Weights of a small GPT-style language model, trained from scratch on English Wikipedia.
Size: vocabulary 2048, 6.04M parameters.
Architecture: LayerNorm before each block, biases.
Training: a variant of Adam for these matrices, 149M tokens, 9119 steps.
MLP neurons of a small language model. Each row is named by its layer, matrix (up: input weights) and neuron, and shows model dimensions 64-191. Each number is 50 + 10 x the weight over its row's rms, rounded and kept within 0 to 99.
After each neuron's rows, "fires on" lists the tokens most often at its 100 highest values on Wikipedia text that the model never trained on.

L4.up541:43 61 26 46 75 33 41 45 56 50 49 50 55 44 55 47 55 51 56 29 29 55 44 45 49 50 63 45 70 63 52 61 50 38 57 51 65 51 45 32 52 54 49 59 46 52 60 51 59 48 55 68 65 52 41 42 56 30 57 51 45 70 45 38 62 58 43 42 32 38 50 44 59 60 39 54 39 46 57 48 79 74 51 57 24 46 57 62 42 32 48 42 54 67 47 47 44 40 45 47 62 47 56 46 60 45 47 58 42 37 38 48 72 40 60 54 58 31 37 60 49 50 56 48 57 61 49 44
fires on: " her", "ost", " its", "and", " New"

L4.up850:45 52 58 36 27 38 61 53 53 45 37 49 42 53 63 54 54 52 74 48 47 67 47 53 51 49 63 48 39 64 45 66 67 50 65 41 43 60 54 47 60 51 54 40 56 44 47 34 50 36 46 55 42 44 54 50 46 49 54 53 42 61 45 36 51 63 41 44 40 61 47 58 34 52 41 52 42 52 51 46 74 49 59 54 35 37 55 59 42 31 43 48 42 43 62 60 65 33 60 55 47 55 48 51 46 72 36 33 49 50 55 48 46 50 60 50 49 53 58 34 26 39 21 29 42 51 51 48
fires on: " |", " South", " North", " n", " Time", " Europe"

L4.up420:42 55 65 51 46 44 43 48 77 51 50 51 57 54 71 69 57 50 40 31 64 49 48 43 42 62 36 67 54 64 57 51 59 35 46 43 63 44 62 39 65 46 57 61 43 42 49 64 54 59 61 53 51 43 59 46 44 55 35 39 48 69 48 50 62 45 47 52 39 53 32 60 53 51 50 62 38 57 60 35 52 66 62 51 57 30 45 48 31 36 55 69 48 57 49 38 42 42 42 47 45 63 60 64 40 60 53 57 51 43 55 46 49 31 49 59 34 43 35 43 41 44 30 35 24 44 54 60
fires on: " un", " ob", " dis", " Un", " cap"

L4.up228:27 61 36 55 45 64 56 65 44 47 49 47 56 49 44 46 63 62 35 32 53 55 43 37 50 78 67 66 47 38 41 47 52 46 48 39 33 50 64 52 42 39 70 56 46 37 42 54 48 57 65 38 41 49 54 62 39 40 53 62 38 51 45 68 73 61 51 46 68 36 53 58 48 68 31 39 51 40 70 48 47 55 55 56 49 46 47 27 43 46 36 49 48 51 43 45 36 47 42 56 30 64 58 57 50 38 60 39 57 43 65 51 45 52 52 33 44 64 45 38 58 53 36 42 44 51 40 31
fires on: " r", " sur", " appro", " gr"

L4.up862:59 46 52 54 65 36 55 61 59 49 51 34 56 53 52 47 54 43 47 50 39 39 48 51 48 48 52 42 65 37 35 49 51 44 61 50 54 73 49 38 56 51 52 68 61 58 51 66 45 36 53 63 59 42 58 64 50 51 54 40 52 71 37 63 53 52 46 31 30 39 42 53 41 45 61 34 43 63 57 17 53 50 50 58 64 52 48 39 39 44 57 51 51 45 54 57 51 69 37 55 25 46 37 52 46 53 38 51 42 48 55 45 44 62 36 51 57 59 58 56 36 63 40 55 54 36 50 36
fires on: "est", "und", "qu", "em", "ter", "ant"

L4.up659:55 60 32 38 50 67 40 53 34 34 55 49 48 61 30 58 39 48 43 53 52 70 43 54 25 51 64 65 54 60 56 56 54 51 50 31 54 54 39 37 34 49 45 46 41 37 39 55 42 50 47 56 58 56 53 47 50 46 53 49 54 39 47 41 65 50 50 46 42 63 62 62 46 49 39 35 44 53 37 36 54 53 58 53 57 37 63 63 20 53 41 72 49 60 30 36 64 45 56 64 52 59 57 47 31 52 46 52 44 48 44 58 49 59 40 53 36 59 50 53 62 56 41 57 52 45 48 51
fires on: " ar", " gr", "man", " work"

L4.up556:37 48 56 62 44 52 55 59 52 68 54 37 38 45 54 48 51 58 38 47 44 59 51 77 31 35 57 44 46 48 42 47 61 66 53 49 50 51 38 56 58 51 47 60 43 24 48 54 42 35 67 61 45 43 55 48 54 51 36 53 43 38 54 55 53 58 62 52 33 45 53 30 40 64 64 39 46 43 58 38 46 50 58 61 54 48 65 66 60 42 38 59 44 51 45 65 62 41 44 53 50 57 52 59 53 55 39 33 46 61 69 48 60 61 62 37 48 59 48 47 39 38 67 41 62 66 40 45
fires on: " on", " ex", " differ", " dist", " def", " cont"

L4.up319:48 54 55 50 45 49 52 66 44 43 47 38 52 57 53 26 72 45 49 41 54 60 56 49 55 51 56 56 62 47 64 73 46 70 43 34 54 42 50 53 62 57 51 56 62 60 41 41 42 50 46 73 60 44 45 64 53 54 55 53 55 67 53 66 53 55 37 57 49 46 37 39 42 54 34 55 53 55 60 60 45 48 61 43 59 27 30 57 52 48 49 36 51 38 43 58 65 40 55 49 65 57 41 54 55 47 49 49 57 56 30 29 60 52 41 53 50 51 46 73 42 36 36 39 49 22 31 40
fires on: " do", "ough", "k", " did", " Rep"

L4.up672:62 65 44 43 58 44 53 61 50 53 69 21 42 46 47 71 69 43 68 69 39 67 44 57 41 69 62 57 51 43 37 63 57 52 56 45 44 31 43 50 41 46 45 56 50 37 41 49 54 38 33 53 51 40 53 58 38 55 41 47 42 57 60 52 54 53 50 46 48 46 31 49 49 52 57 65 51 35 55 54 43 45 46 51 59 43 60 26 47 64 50 49 56 53 41 40 55 38 48 71 37 61 47 62 43 44 50 40 45 57 45 48 52 53 46 57 50 46 61 50 54 50 42 53 67 82 40 38
fires on: " R", " G", " g", "A", " A", " r"

L4.up20:49 51 51 52 51 38 67 58 61 51 41 54 45 69 51 49 45 39 61 70 35 54 52 51 63 42 59 56 43 47 38 55 56 49 37 44 52 51 60 37 49 52 45 48 29 59 56 60 48 45 59 59 49 61 37 58 29 51 42 53 40 48 54 47 60 63 70 47 38 44 39 47 50 71 45 44 57 30 57 25 57 37 65 58 73 30 55 60 45 37 59 40 71 59 53 54 42 36 41 43 54 40 55 60 66 36 27 54 51 40 27 64 64 64 50 54 35 45 45 37 50 60 39 70 37 65 58 58
fires on: "ell", "e", "ll", "w", "es", "anc"